{"num_hidden_layers": 8, "head_dim": 64, "norm_eps": 1e-05, "optimizer": "muon_variant", "lr_head": 0.00507, "max_grad_norm": 1.0, "final_lr_fraction": 0.0, "batch_tokens": [65536, 131072, 196608], "doc_mask": true}
MLP neurons of a small language model. Each row is named by its layer, matrix (down: output weights) and neuron, and shows model dimensions 256-383. Each number is 200 + 20 x the weight over its row's rms, rounded and kept within 0 to 999.
Before each neuron's rows, "fires before" lists the tokens most often just after its 100 highest values on Wikipedia text that the model never trained on.

fires before: " 5", " 3", " 0", " 7", " 6", " 4"
L5.down1199,198,221,184,184,216,213,221,194,182,188,129,209,193,215,226,179,221,189,217,197,205,140,188,206,191,184,205,178,243,166,201,201,202,217,231,243,169,214,210,214,196,204,152,191,207,205,181,253,219,165,236,207,209,211,195,236,165,228,214,193,204,206,206,194,174,213,203,162,200,238,202,206,251,238,185,203,229,176,204,200,172,210,157,204,205,216,210,218,163,172,220,204,232,187,211,212,220,192,225,203,242,215,214,228,208,180,175,208,230,214,189,216,219,207,210,215,179,178,185,201,180,169,188,237,198,198,203,226

fires before: "-", "\n", " 1"
L5.down1858,165,235,196,189,193,208,200,183,191,212,193,243,200,158,210,231,210,193,231,184,199,199,198,199,215,245,205,201,219,208,186,268,195,192,195,230,181,196,204,205,217,188,203,186,221,212,216,239,201,193,207,189,183,207,164,195,173,209,188,209,204,196,234,204,202,192,185,186,214,224,219,218,167,217,207,183,207,177,178,186,257,185,192,210,207,201,211,195,207,204,211,196,200,177,192,221,205,212,211,218,211,210,174,246,190,195,212,178,172,224,190,207,203,194,238,241,199,233,160,179,200,183,175,196,225,180,205,208

fires before: " |", ":", " (", " Win", "."
L5.down1012,199,198,207,167,158,211,182,191,205,197,202,217,199,198,207,199,178,219,239,197,194,244,216,175,211,182,180,219,195,216,165,212,205,233,195,191,206,189,205,170,199,203,211,214,197,225,227,213,227,216,163,194,192,183,161,174,177,219,186,228,245,188,186,184,216,159,209,176,216,236,202,211,187,197,218,218,209,195,183,171,181,171,202,194,188,190,230,242,182,237,185,182,193,194,207,179,185,192,196,216,200,180,179,176,208,229,199,230,194,206,203,182,196,211,172,197,217,206,214,197,169,230,224,186,198,179,185,181

fires before: "\n", "\n\n"
L5.down868,187,207,211,221,176,199,221,202,215,211,191,167,224,211,239,237,219,188,195,190,197,186,188,198,215,168,203,249,176,230,231,190,209,217,152,200,232,184,185,211,214,204,204,200,206,245,178,222,192,206,221,208,209,174,251,221,205,182,201,207,203,204,166,215,206,225,219,210,180,215,208,202,189,250,221,196,227,248,195,194,190,184,246,243,195,178,237,224,215,185,206,206,210,175,201,189,200,196,196,146,214,182,224,203,169,196,203,223,206,215,203,202,201,135,193,191,221,225,186,216,205,207,179,208,188,209,227,184

fires before: "s", "ve"
L5.down1985,211,212,195,182,164,213,179,227,201,215,158,223,211,203,181,205,188,219,161,186,181,216,213,208,149,203,200,233,224,159,167,205,175,178,201,174,160,185,182,187,246,202,192,209,207,192,209,198,218,186,208,233,196,213,207,183,213,211,203,165,214,211,242,166,189,202,236,191,181,188,158,184,233,213,181,183,223,188,218,210,182,189,211,199,208,218,221,197,181,200,180,201,182,211,214,211,248,227,175,209,204,232,166,218,202,212,220,175,185,212,193,192,166,201,225,183,200,210,187,188,175,224,213,203,188,200,227,199

fires before: "-"
L5.down1093,187,193,214,205,209,204,223,202,209,133,197,174,213,193,216,228,194,170,162,195,208,188,185,185,205,203,186,213,212,183,218,202,203,192,220,197,218,194,173,183,187,239,216,207,209,225,191,202,189,156,219,179,212,217,206,186,165,225,226,203,195,197,211,203,203,232,216,200,240,210,213,212,192,202,175,196,185,218,175,241,195,168,165,209,186,181,198,184,181,199,182,200,186,173,232,175,203,178,197,192,218,176,180,196,171,213,214,197,209,195,195,223,165,184,205,181,204,186,177,238,225,192,196,185,209,194,206,184

fires before: "-"
L5.down782,198,201,213,190,168,201,214,212,209,195,236,207,211,185,218,205,189,209,193,191,202,212,229,207,144,226,222,196,199,205,190,181,207,217,179,204,237,197,189,227,263,181,159,215,182,207,215,203,194,202,199,182,126,214,219,184,230,196,196,213,214,195,243,163,191,241,191,218,205,206,177,193,181,177,196,237,204,203,211,191,165,188,205,195,220,177,182,170,248,198,186,198,163,183,189,204,214,170,198,236,182,209,203,201,208,207,204,189,218,175,222,194,199,187,213,177,182,149,163,209,205,203,158,175,219,205,162,212

fires before: "="
L5.down106,197,209,229,206,211,202,197,150,196,212,178,193,202,186,210,219,208,184,187,182,189,192,187,193,191,207,220,160,221,207,210,190,186,211,197,224,224,184,213,182,218,199,206,211,212,170,170,221,193,190,195,200,213,184,238,182,253,236,190,172,214,194,159,177,204,213,209,250,205,176,177,193,184,195,190,222,211,170,171,151,233,224,217,227,197,164,164,217,161,217,211,211,196,228,206,225,205,232,217,211,201,228,190,204,187,186,175,196,206,213,212,200,197,237,195,208,202,163,199,190,186,219,203,177,178,198,231,160

fires before: "-"
L5.down1175,206,190,216,185,197,172,210,221,182,168,153,200,166,190,214,205,198,162,216,212,213,148,195,184,195,218,177,217,173,160,191,210,220,216,199,177,218,209,186,201,165,222,218,187,212,201,192,202,209,226,215,254,229,196,199,160,192,177,175,197,183,171,193,195,210,215,200,185,190,219,171,211,223,181,221,191,162,194,207,201,173,181,193,178,219,232,207,209,222,226,179,191,184,219,182,198,183,233,199,189,186,226,190,190,161,200,196,235,177,151,195,173,200,191,209,193,214,231,184,201,211,210,230,200,184,186,179,193

fires before: "\n", " of", " and"
L5.down191,177,216,232,176,212,180,191,191,190,224,174,209,209,193,163,173,185,187,230,197,168,212,205,202,222,199,152,218,182,196,198,174,196,197,212,200,222,146,168,191,192,188,197,222,182,249,179,225,223,217,221,220,195,197,197,223,222,198,229,215,214,222,196,189,217,188,224,205,227,208,188,205,168,208,229,188,185,208,231,211,190,225,182,177,189,189,203,181,244,173,181,206,207,185,218,196,196,203,200,188,214,194,229,190,172,214,233,216,158,178,220,179,175,225,184,207,167,202,210,187,221,226,213,210,207,222,204,211

fires before: "s", "ed", "es"
L5.down890,191,215,223,206,209,217,215,202,203,201,224,240,174,228,209,202,208,178,218,209,179,211,213,183,196,202,212,194,170,208,190,212,198,211,218,192,226,146,231,217,196,180,226,223,194,219,183,192,194,183,209,223,228,189,198,178,223,205,189,185,204,197,212,171,186,187,207,183,200,219,188,235,157,210,202,194,189,255,173,181,183,213,183,218,180,197,192,183,170,181,214,211,192,196,229,240,119,178,187,186,176,215,226,228,221,195,218,184,204,176,196,219,192,197,216,210,207,177,200,157,203,201,212,205,181,176,172,151

fires before: "|", "-", " |"
L5.down309,193,178,170,196,184,210,206,181,188,169,158,238,202,191,212,165,161,195,211,185,171,147,229,206,251,189,205,227,201,195,212,182,195,208,206,208,191,223,190,208,248,122,210,214,211,206,214,195,157,220,170,194,188,189,216,224,179,205,166,197,231,210,201,227,222,209,192,196,209,246,235,226,201,179,207,242,177,213,224,203,212,217,208,198,197,178,206,215,199,193,168,232,201,208,186,197,218,201,171,213,170,221,210,220,194,184,188,211,209,199,210,198,215,203,175,193,206,175,212,184,243,197,194,175,207,193,213,205

fires before: "-", "|"
L5.down1854,160,181,204,243,187,229,213,216,211,195,238,173,206,196,184,202,194,206,223,210,168,200,185,198,167,216,215,188,187,169,200,173,237,174,195,204,234,213,205,201,222,180,197,216,214,191,215,207,230,210,208,181,206,187,185,198,207,196,236,189,182,174,155,184,210,225,219,188,198,200,190,223,210,212,181,230,251,199,189,166,226,206,215,234,182,195,202,222,201,213,186,218,202,205,238,213,172,208,173,211,153,227,216,184,211,225,202,214,233,214,200,178,185,210,201,211,204,195,206,270,221,169,172,177,235,161,205,211

fires before: ".", ",", " in", " to", " on", " and"
L5.down431,202,201,217,201,206,170,212,183,191,205,221,208,213,231,198,180,225,198,208,197,206,231,196,199,195,178,199,233,223,215,202,213,155,208,171,211,231,252,153,181,175,207,221,214,219,171,166,199,195,225,194,177,204,187,211,206,208,191,217,203,198,214,172,235,236,209,215,168,201,181,178,196,210,211,180,207,181,213,231,186,185,219,204,212,180,191,166,202,192,214,198,194,209,189,213,231,200,241,205,213,206,233,200,222,202,235,200,222,191,218,195,204,191,191,173,181,207,210,236,210,184,210,217,209,193,190,233,183

fires before: "-", "\n", "."
L5.down1816,223,205,196,183,179,209,223,194,186,208,178,180,202,191,191,206,223,215,224,178,184,208,186,219,176,197,228,198,201,232,238,220,210,199,159,211,184,203,197,198,195,213,193,207,236,181,236,208,225,232,196,199,203,195,206,217,209,187,202,164,201,216,242,262,227,220,162,196,198,194,194,202,220,187,190,182,205,222,199,194,176,207,198,169,219,219,193,208,185,208,216,229,196,178,199,207,222,172,200,188,212,196,231,235,183,231,186,233,190,207,180,209,198,194,205,199,196,223,213,231,196,181,197,210,222,164,216,171

fires before: "-", "h", "ae"
L5.down1178,213,184,212,231,187,161,185,234,209,201,201,210,239,190,191,194,186,204,207,154,196,221,210,194,212,179,207,206,188,161,219,195,175,191,218,218,188,236,181,250,224,179,202,209,204,216,214,205,158,174,207,184,212,181,192,215,200,213,187,171,213,213,205,195,194,198,178,211,197,215,212,203,203,186,180,199,218,184,242,214,153,213,186,176,209,192,217,197,185,209,213,208,163,219,201,204,189,192,171,173,203,183,205,212,230,206,197,236,205,180,185,232,172,206,221,204,189,177,210,205,221,192,211,188,212,177,191,245

fires before: "3", "7", "0", "4", "1", "2"
L5.down1882,209,207,211,190,202,203,206,210,205,181,199,203,168,221,198,194,201,206,182,229,189,222,209,190,215,225,171,181,211,200,182,179,150,227,195,222,215,182,189,238,157,230,174,174,199,216,186,191,228,201,192,217,170,227,228,217,173,195,173,208,179,238,195,174,216,199,197,162,193,242,220,207,205,205,207,206,232,209,205,228,207,200,213,196,202,215,176,234,166,200,175,201,210,183,203,217,209,175,236,201,212,213,187,174,186,202,220,211,217,182,208,214,196,227,217,201,199,193,211,208,216,235,199,200,198,186,242,175

fires before: "-"
L5.down446,206,203,180,192,203,178,203,192,193,196,223,190,187,200,174,187,171,222,209,179,167,202,205,167,182,206,211,203,242,199,200,199,201,202,210,179,213,213,203,218,214,193,217,212,225,209,218,172,171,236,194,187,210,183,177,221,178,200,185,219,222,157,198,200,243,222,225,170,203,207,191,192,194,197,197,197,181,168,172,205,225,202,222,222,177,200,195,197,193,207,245,203,172,231,215,195,176,170,225,192,217,212,210,207,243,162,181,201,268,193,203,172,203,195,241,235,215,222,196,234,214,197,228,207,187,163,198,214

fires before: " 2", " 3", "2", ".", "3"
L5.down179,179,252,182,189,225,164,179,228,186,183,193,169,186,231,195,218,187,199,184,206,208,166,209,176,219,205,183,219,190,178,158,230,216,209,185,193,137,208,214,209,188,180,189,203,174,180,197,181,212,200,189,214,195,216,204,185,204,199,172,186,192,199,191,194,208,169,215,196,167,228,214,202,178,206,167,184,210,194,203,199,190,196,221,191,172,213,220,162,202,181,185,232,204,198,243,223,202,213,221,213,169,178,227,249,203,211,205,197,154,223,194,229,176,215,227,210,202,174,234,210,203,180,214,172,254,208,211,174

fires before: " 0", " 1", " 2", " 3"
L5.down1630,172,168,173,205,203,171,220,175,188,191,175,208,220,202,184,212,188,195,194,209,172,159,204,202,196,153,186,218,218,199,202,177,207,213,191,228,184,189,159,201,191,217,189,173,208,169,203,201,197,239,199,191,188,202,186,212,189,208,202,200,195,185,199,196,185,185,186,207,225,205,218,186,210,210,226,210,205,208,200,212,204,230,197,200,209,218,162,210,175,171,196,209,192,208,180,195,197,230,226,216,185,220,198,188,169,174,219,215,227,229,253,190,209,220,216,205,213,215,162,212,222,185,200,211,217,201,192,233

fires before: "="
L5.down171,186,211,200,169,174,179,216,197,212,194,165,220,182,190,178,200,199,183,197,177,194,197,198,189,216,209,216,213,219,187,211,206,222,175,200,212,215,203,223,208,218,191,198,229,223,195,175,159,197,220,197,213,196,211,202,203,218,171,199,214,208,198,172,201,223,217,196,232,224,185,225,212,229,209,168,175,197,192,184,225,218,209,202,229,208,192,177,232,192,205,194,216,216,195,210,207,209,201,240,238,207,201,171,192,210,212,202,225,195,249,223,202,196,249,200,204,188,203,214,183,199,184,181,181,165,191,189,206

fires before: " of", "ta"
L5.down102,210,208,189,176,236,204,212,235,211,209,194,191,242,208,192,175,225,172,172,193,200,172,201,203,180,202,229,186,217,215,219,229,208,203,157,207,223,178,189,236,197,201,196,194,219,235,186,190,175,227,213,182,171,179,190,223,201,193,178,223,218,200,197,213,172,221,199,184,198,187,228,164,197,218,195,191,218,187,189,183,196,213,207,198,198,174,193,223,195,203,205,189,233,195,228,212,217,184,193,166,203,188,214,159,165,221,249,203,229,186,230,207,248,217,185,233,164,200,221,179,212,202,221,219,211,211,158,188

fires before: "-"
L5.down140,188,199,221,228,193,245,245,210,216,203,210,201,199,217,177,193,220,189,208,185,246,195,217,202,190,183,197,204,211,193,193,243,194,218,192,218,217,209,223,207,197,171,209,204,202,195,192,156,201,186,193,229,168,171,216,211,232,208,199,159,190,178,202,205,207,215,213,170,209,195,175,201,219,192,191,213,203,172,193,192,180,187,224,150,209,193,190,189,218,181,203,233,175,170,201,185,167,219,188,224,166,177,184,183,199,189,237,209,204,188,205,196,193,208,189,200,184,197,232,185,212,234,165,215,219,190,196,197

fires before: "-", "–"
L5.down1065,178,217,205,208,194,204,232,204,198,197,226,199,227,192,205,231,195,171,208,207,197,195,191,226,187,198,201,198,191,207,173,196,181,179,242,238,206,219,220,204,208,217,186,191,195,203,202,215,208,201,237,231,168,213,211,229,187,252,163,235,203,223,177,201,213,199,172,185,218,200,225,214,191,206,208,191,183,186,209,183,195,184,212,204,181,181,133,222,206,201,174,202,193,215,226,189,189,179,184,173,196,225,194,192,193,234,201,179,224,215,203,200,202,206,169,197,210,204,218,164,193,213,202,156,210,192,201,193

fires before: " and", ","
L5.down1430,195,221,203,214,205,204,190,217,207,166,178,163,190,219,195,173,208,177,191,208,184,196,193,199,192,204,194,210,175,206,200,213,184,185,221,181,218,222,234,196,184,221,193,185,170,243,172,208,157,187,191,193,196,173,197,184,218,232,181,210,210,229,234,197,200,240,178,210,205,187,228,211,212,195,208,225,168,185,227,210,214,180,218,208,213,208,203,228,180,183,200,205,219,183,184,194,191,224,169,230,185,217,200,185,199,212,228,198,206,197,186,208,211,215,195,200,186,198,226,222,193,206,199,232,207,164,199,211

fires before: "-"
L5.down157,196,166,209,200,229,156,198,215,217,172,173,185,215,188,223,221,127,193,205,210,195,197,213,218,197,217,197,200,195,187,202,211,190,164,191,175,203,190,229,191,189,209,218,186,199,202,179,227,202,202,215,214,223,184,216,227,231,191,225,202,202,224,201,205,205,173,196,193,219,205,179,209,187,210,178,193,212,205,235,196,158,181,192,217,215,192,176,198,175,211,209,204,219,238,181,183,206,209,222,213,178,167,221,193,186,214,210,192,198,161,187,182,221,191,196,197,204,205,208,188,179,199,221,180,172,172,215,192

fires before: "|", "-", ";"
L5.down924,197,204,222,222,219,189,194,168,193,216,206,173,183,189,239,223,180,179,167,202,178,213,183,161,213,166,163,196,211,194,202,193,217,192,174,181,212,191,200,223,204,179,171,219,232,193,169,228,224,206,171,156,184,240,205,209,199,177,198,222,201,201,232,218,193,187,170,224,187,202,196,204,206,185,223,217,200,173,198,212,177,162,181,188,211,166,234,208,200,235,180,195,196,214,194,202,200,209,206,264,201,171,207,215,178,176,191,210,228,184,220,214,209,200,186,215,182,185,222,191,199,171,175,223,179,228,213,214

fires before: ".", ",", " and", " in"
L5.down747,175,206,220,190,230,193,186,192,203,219,180,192,174,249,207,202,185,227,200,207,207,195,205,192,214,216,197,230,185,162,212,162,195,209,217,239,190,209,184,188,221,212,184,183,181,215,194,186,189,178,212,200,178,208,208,192,211,222,207,205,183,220,199,159,187,237,243,184,204,223,231,195,206,215,187,217,208,194,220,220,188,183,227,183,222,241,190,218,217,217,209,186,192,220,201,208,197,209,223,204,216,208,227,187,161,173,199,168,207,201,206,200,214,170,251,199,152,177,203,174,188,226,194,162,225,209,187,205

fires before: "\n", "\n\n"
L5.down2026,209,228,185,185,196,210,224,199,188,229,201,184,218,200,177,161,212,230,248,194,204,214,190,236,211,195,202,181,199,185,201,229,207,186,224,195,221,212,145,168,222,224,177,235,184,200,176,219,202,212,196,205,176,187,211,170,202,182,195,216,217,214,205,222,196,186,200,206,172,224,127,226,219,182,190,191,238,250,193,184,156,149,161,200,184,188,170,196,218,193,166,240,227,178,188,231,181,217,182,178,218,212,188,244,189,205,196,207,189,195,201,227,181,172,191,217,199,221,199,201,200,216,207,203,192,200,203,196

fires before: "\n\n", "\n", ":", "mo"
L5.down614,180,184,171,213,201,219,226,169,203,220,170,205,173,215,210,196,177,228,186,181,202,218,201,212,167,194,180,203,179,233,227,200,170,207,196,199,234,177,196,179,194,187,198,196,185,223,200,186,193,211,219,223,210,205,183,169,186,203,207,186,198,235,165,178,216,159,182,206,213,152,187,209,180,198,193,201,208,223,178,185,192,183,173,194,232,190,192,194,207,213,185,193,190,212,199,176,167,182,206,200,208,214,200,198,215,212,223,211,227,204,179,212,188,202,194,190,200,191,148,172,213,212,208,190,214,194,202,200

fires before: "|", " |", ":", ")"
L5.down1234,200,187,185,201,220,198,208,182,210,219,171,213,203,189,175,208,202,228,190,209,196,192,209,195,139,201,166,184,178,232,222,206,191,202,206,203,156,197,186,186,194,215,228,199,185,173,155,187,203,194,180,179,218,201,169,161,183,224,196,201,164,171,195,231,195,183,174,215,227,197,207,211,180,209,207,194,203,174,204,180,199,210,195,213,198,192,207,215,226,246,210,204,205,188,205,187,195,199,185,178,197,180,198,180,202,196,198,187,151,240,186,202,236,188,184,203,211,167,216,167,218,211,185,244,190,188,191,218

fires before: "-", " 16"
L5.down489,173,220,231,223,177,251,223,219,187,188,183,191,194,203,198,213,188,171,187,201,198,210,178,206,235,246,183,217,195,179,172,179,230,186,223,174,186,177,185,203,242,191,234,153,223,219,210,174,199,178,200,183,209,222,183,184,187,200,191,236,204,208,182,214,190,198,197,232,212,220,203,169,215,209,176,208,208,220,205,217,203,199,200,189,218,185,208,181,200,211,195,208,232,186,190,211,198,231,199,165,194,180,178,205,203,154,193,210,175,213,183,174,183,192,183,209,184,193,168,198,248,220,217,172,233,154,206,215

fires before: " |", "–"
L5.down1903,195,198,208,227,214,205,196,212,180,228,169,188,210,224,253,221,207,211,202,182,205,208,196,182,226,215,200,207,263,202,177,176,215,204,190,192,204,190,216,205,179,239,199,190,215,189,184,242,238,182,179,189,207,177,177,206,204,211,227,213,216,193,187,217,204,221,194,206,228,189,209,206,203,206,201,205,151,199,195,189,223,224,208,229,232,195,212,191,203,211,186,174,191,196,189,223,194,211,205,201,235,218,239,200,244,210,181,177,201,186,196,172,193,228,190,191,217,180,190,176,206,186,208,175,201,183,192,222

fires before: "-", " 4"
L5.down1871,210,183,183,189,196,207,209,181,201,194,175,228,205,159,168,194,197,164,199,195,211,221,211,205,201,249,240,182,192,209,197,213,182,180,212,211,185,215,207,185,189,225,226,187,226,187,205,215,175,189,168,197,196,197,187,171,199,183,165,187,173,221,222,198,211,205,197,226,218,198,169,206,211,204,187,217,204,214,258,221,223,206,197,197,221,239,194,222,191,197,223,203,199,205,183,158,202,203,215,225,186,236,220,209,194,207,200,195,149,231,215,190,199,185,204,191,208,174,166,189,178,177,186,220,194,163,192,212

fires before: " August", " January", " March", " July", " October", " September"
L5.down1157,200,192,171,194,192,212,185,221,181,191,186,218,198,162,235,222,199,192,196,225,186,197,194,208,172,184,193,192,198,210,188,195,181,185,194,200,195,234,209,188,180,176,217,215,185,214,213,190,204,196,190,186,200,196,206,202,211,131,188,191,211,161,192,207,179,189,246,184,184,179,166,202,184,190,177,213,204,242,210,221,208,190,221,195,197,183,193,244,199,199,203,222,197,227,205,177,188,242,185,191,192,180,185,231,198,199,194,215,210,188,220,222,196,191,157,179,208,184,210,223,236,187,228,207,216,198,199,177

fires before: "-", ")", "°", "|", " |"
L5.down476,226,199,174,214,214,193,179,250,217,185,207,220,159,187,190,225,203,223,229,200,205,190,163,182,198,203,189,169,224,191,194,215,198,184,179,203,202,175,235,243,197,227,155,212,194,188,196,232,197,177,191,168,216,165,206,199,199,209,184,204,181,174,174,202,202,212,205,180,192,209,175,220,189,208,186,247,201,181,214,194,222,201,210,193,168,206,144,220,202,213,222,234,225,204,192,241,192,202,186,197,184,235,206,178,241,198,226,191,243,182,221,245,199,190,234,212,231,230,206,176,192,195,211,198,198,239,188,261

fires before: "\n", "\n\n", " 12", " 10", "="
L5.down1995,191,188,227,210,165,241,186,184,208,249,195,178,186,224,166,208,157,193,198,213,207,175,174,215,203,215,185,224,192,200,172,183,213,188,164,184,223,187,211,207,209,154,219,245,192,229,199,200,183,186,191,188,204,206,180,205,188,198,211,210,197,195,207,174,221,169,216,212,206,161,181,217,190,212,218,201,155,186,228,178,177,223,211,196,197,209,177,217,184,231,199,165,219,182,185,203,183,233,170,201,182,196,222,152,201,213,208,217,201,178,191,187,234,171,198,169,192,189,213,183,194,184,204,176,169,203,187,196

fires before: "=", " =", "\n"
L5.down606,182,201,197,196,203,187,209,154,227,184,166,207,206,193,217,194,195,193,214,193,193,176,201,196,224,164,207,208,253,189,201,190,198,157,239,178,231,169,174,191,204,183,190,205,180,217,223,183,195,213,211,216,183,179,174,223,204,185,216,225,223,167,198,167,146,207,250,187,187,210,179,183,201,224,198,233,229,217,216,218,232,178,202,175,250,212,230,210,164,202,225,221,219,208,182,203,163,235,196,183,219,160,214,194,186,214,185,188,192,202,217,178,203,207,193,179,191,211,191,185,189,217,177,216,185,203,210,216

fires before: "s", "es"
L5.down1683,188,233,200,185,174,193,215,193,195,206,211,190,200,230,234,194,140,185,183,192,182,193,250,196,193,204,184,197,187,214,163,197,193,179,184,209,221,184,220,199,205,179,210,196,202,195,211,173,206,215,168,220,182,209,183,203,211,191,219,203,230,216,190,215,215,200,198,172,192,187,185,204,156,183,165,191,266,196,220,171,237,190,225,198,190,183,232,188,205,180,222,192,178,205,222,219,174,183,190,192,215,215,187,215,205,211,204,232,186,222,208,231,202,194,215,196,212,156,195,196,165,189,189,227,189,185,179,236

fires before: ":", "="
L5.down655,159,189,261,198,203,213,210,181,198,212,118,172,173,218,208,191,194,178,209,182,210,210,202,207,203,224,232,211,174,218,224,165,166,203,186,215,165,220,192,201,208,196,195,209,191,206,209,209,203,183,190,201,194,209,188,161,173,191,197,213,162,183,192,188,169,246,198,195,186,212,227,185,216,198,220,204,210,226,177,198,209,189,166,158,252,202,181,214,181,180,223,211,213,230,201,201,194,245,240,203,253,184,191,182,198,198,184,182,208,216,194,250,178,200,221,210,172,177,204,182,217,250,203,197,210,179,218,209

fires before: "-", "\n", " of", " ("
L5.down515,219,170,210,206,177,218,236,195,218,190,193,219,227,181,205,205,179,208,205,211,189,172,178,198,238,183,229,212,228,164,196,207,181,201,198,204,232,219,202,211,214,185,204,195,168,192,198,214,201,218,259,233,183,184,185,200,219,237,217,190,207,175,245,223,197,180,178,175,196,216,211,167,209,205,230,198,203,168,208,202,182,190,211,198,243,191,188,201,211,205,232,196,198,202,220,196,180,183,203,203,217,165,181,210,190,190,174,185,150,196,215,209,195,186,214,202,170,200,229,200,188,202,172,192,198,170,212,225

fires before: " to", "'", " as", " with", " and", ","
L5.down1690,200,243,198,177,229,166,203,194,207,173,165,214,188,205,180,214,185,170,211,200,195,218,188,183,196,203,216,225,173,212,218,199,196,166,185,208,184,194,191,196,179,225,198,200,195,192,177,214,207,196,206,206,188,207,178,231,244,179,199,196,212,204,214,209,177,203,170,182,210,215,223,217,213,203,222,184,175,231,188,174,212,191,185,204,153,212,211,250,198,206,207,212,191,218,210,188,221,178,188,177,210,200,214,176,204,205,208,228,201,182,222,182,219,202,191,201,175,215,207,229,203,204,210,186,183,187,231,187

fires before: "-", "=", "|"
L5.down1171,212,172,200,212,204,186,202,186,191,174,176,194,208,221,205,222,199,193,178,168,177,177,228,198,179,202,226,174,193,228,169,204,169,195,211,236,230,177,186,210,161,220,191,206,167,203,215,206,157,186,192,201,208,203,193,211,229,193,250,234,191,177,191,180,234,207,213,202,220,229,171,237,209,201,218,223,194,209,183,210,227,177,216,216,202,216,170,226,211,202,209,221,193,188,167,245,172,201,225,210,185,192,207,188,206,198,175,198,190,208,212,220,178,207,203,228,195,203,221,199,159,175,202,180,215,209,198,189

fires before: "s", "ed", "ing", "The"
L5.down1336,219,165,236,169,178,183,240,215,190,220,206,210,199,215,219,233,193,183,175,174,193,177,179,192,178,214,207,199,173,156,193,206,176,237,223,200,186,240,194,179,205,205,202,177,198,218,208,180,206,223,175,179,163,212,180,183,195,183,201,212,187,164,199,209,210,198,191,234,187,194,184,182,199,194,198,186,164,189,191,215,199,183,191,198,201,174,167,172,233,176,207,202,228,184,171,186,181,183,235,224,212,232,213,230,195,214,182,169,254,213,192,188,214,200,233,245,194,191,155,206,159,202,182,224,185,184,218,160

fires before: "-", "  ", " 1"
L5.down1002,190,180,205,174,216,190,208,223,202,183,220,171,233,194,191,215,203,186,197,218,180,198,208,202,214,239,211,195,184,184,190,203,209,174,209,233,144,205,193,202,176,181,204,238,200,189,188,195,182,209,194,170,191,194,188,176,195,217,243,199,198,239,203,201,175,208,217,187,186,187,182,175,193,213,175,224,205,155,194,217,152,207,135,210,211,212,213,182,210,232,216,204,199,183,204,171,226,197,198,229,202,214,166,169,185,220,201,153,215,194,217,168,211,220,236,218,193,164,185,217,172,226,242,204,226,218,170,218

fires before: "ed", "d", "ized", "ited", "ing"
L5.down248,206,205,189,214,166,196,212,205,162,210,138,201,186,190,224,182,219,206,189,180,207,181,196,234,205,170,187,212,163,190,187,193,192,214,223,188,201,260,177,165,201,190,196,220,208,175,188,185,198,209,182,187,184,196,196,185,219,223,184,204,214,177,184,242,209,210,220,219,185,209,212,197,216,193,234,202,196,180,214,199,210,179,200,185,195,215,187,218,202,188,228,230,209,216,204,189,193,191,196,223,174,214,192,222,170,210,179,194,200,211,193,229,189,188,211,199,189,182,177,201,230,164,168,235,181,167,211,206

fires before: "\n", "\n\n", "year"
L5.down1149,201,197,204,207,201,213,188,238,203,232,175,216,184,225,189,202,182,178,183,186,233,220,149,188,200,220,186,187,217,224,198,234,162,219,214,251,194,223,194,187,181,180,236,197,214,201,201,188,230,222,183,244,196,198,188,209,219,195,226,210,172,174,157,195,203,187,200,182,186,142,199,162,207,198,184,224,196,240,208,164,202,219,180,194,195,209,214,180,200,204,190,174,197,198,192,200,188,244,164,209,204,200,224,199,161,203,213,191,212,163,201,187,202,183,193,200,214,217,185,239,180,185,194,184,237,187,227,182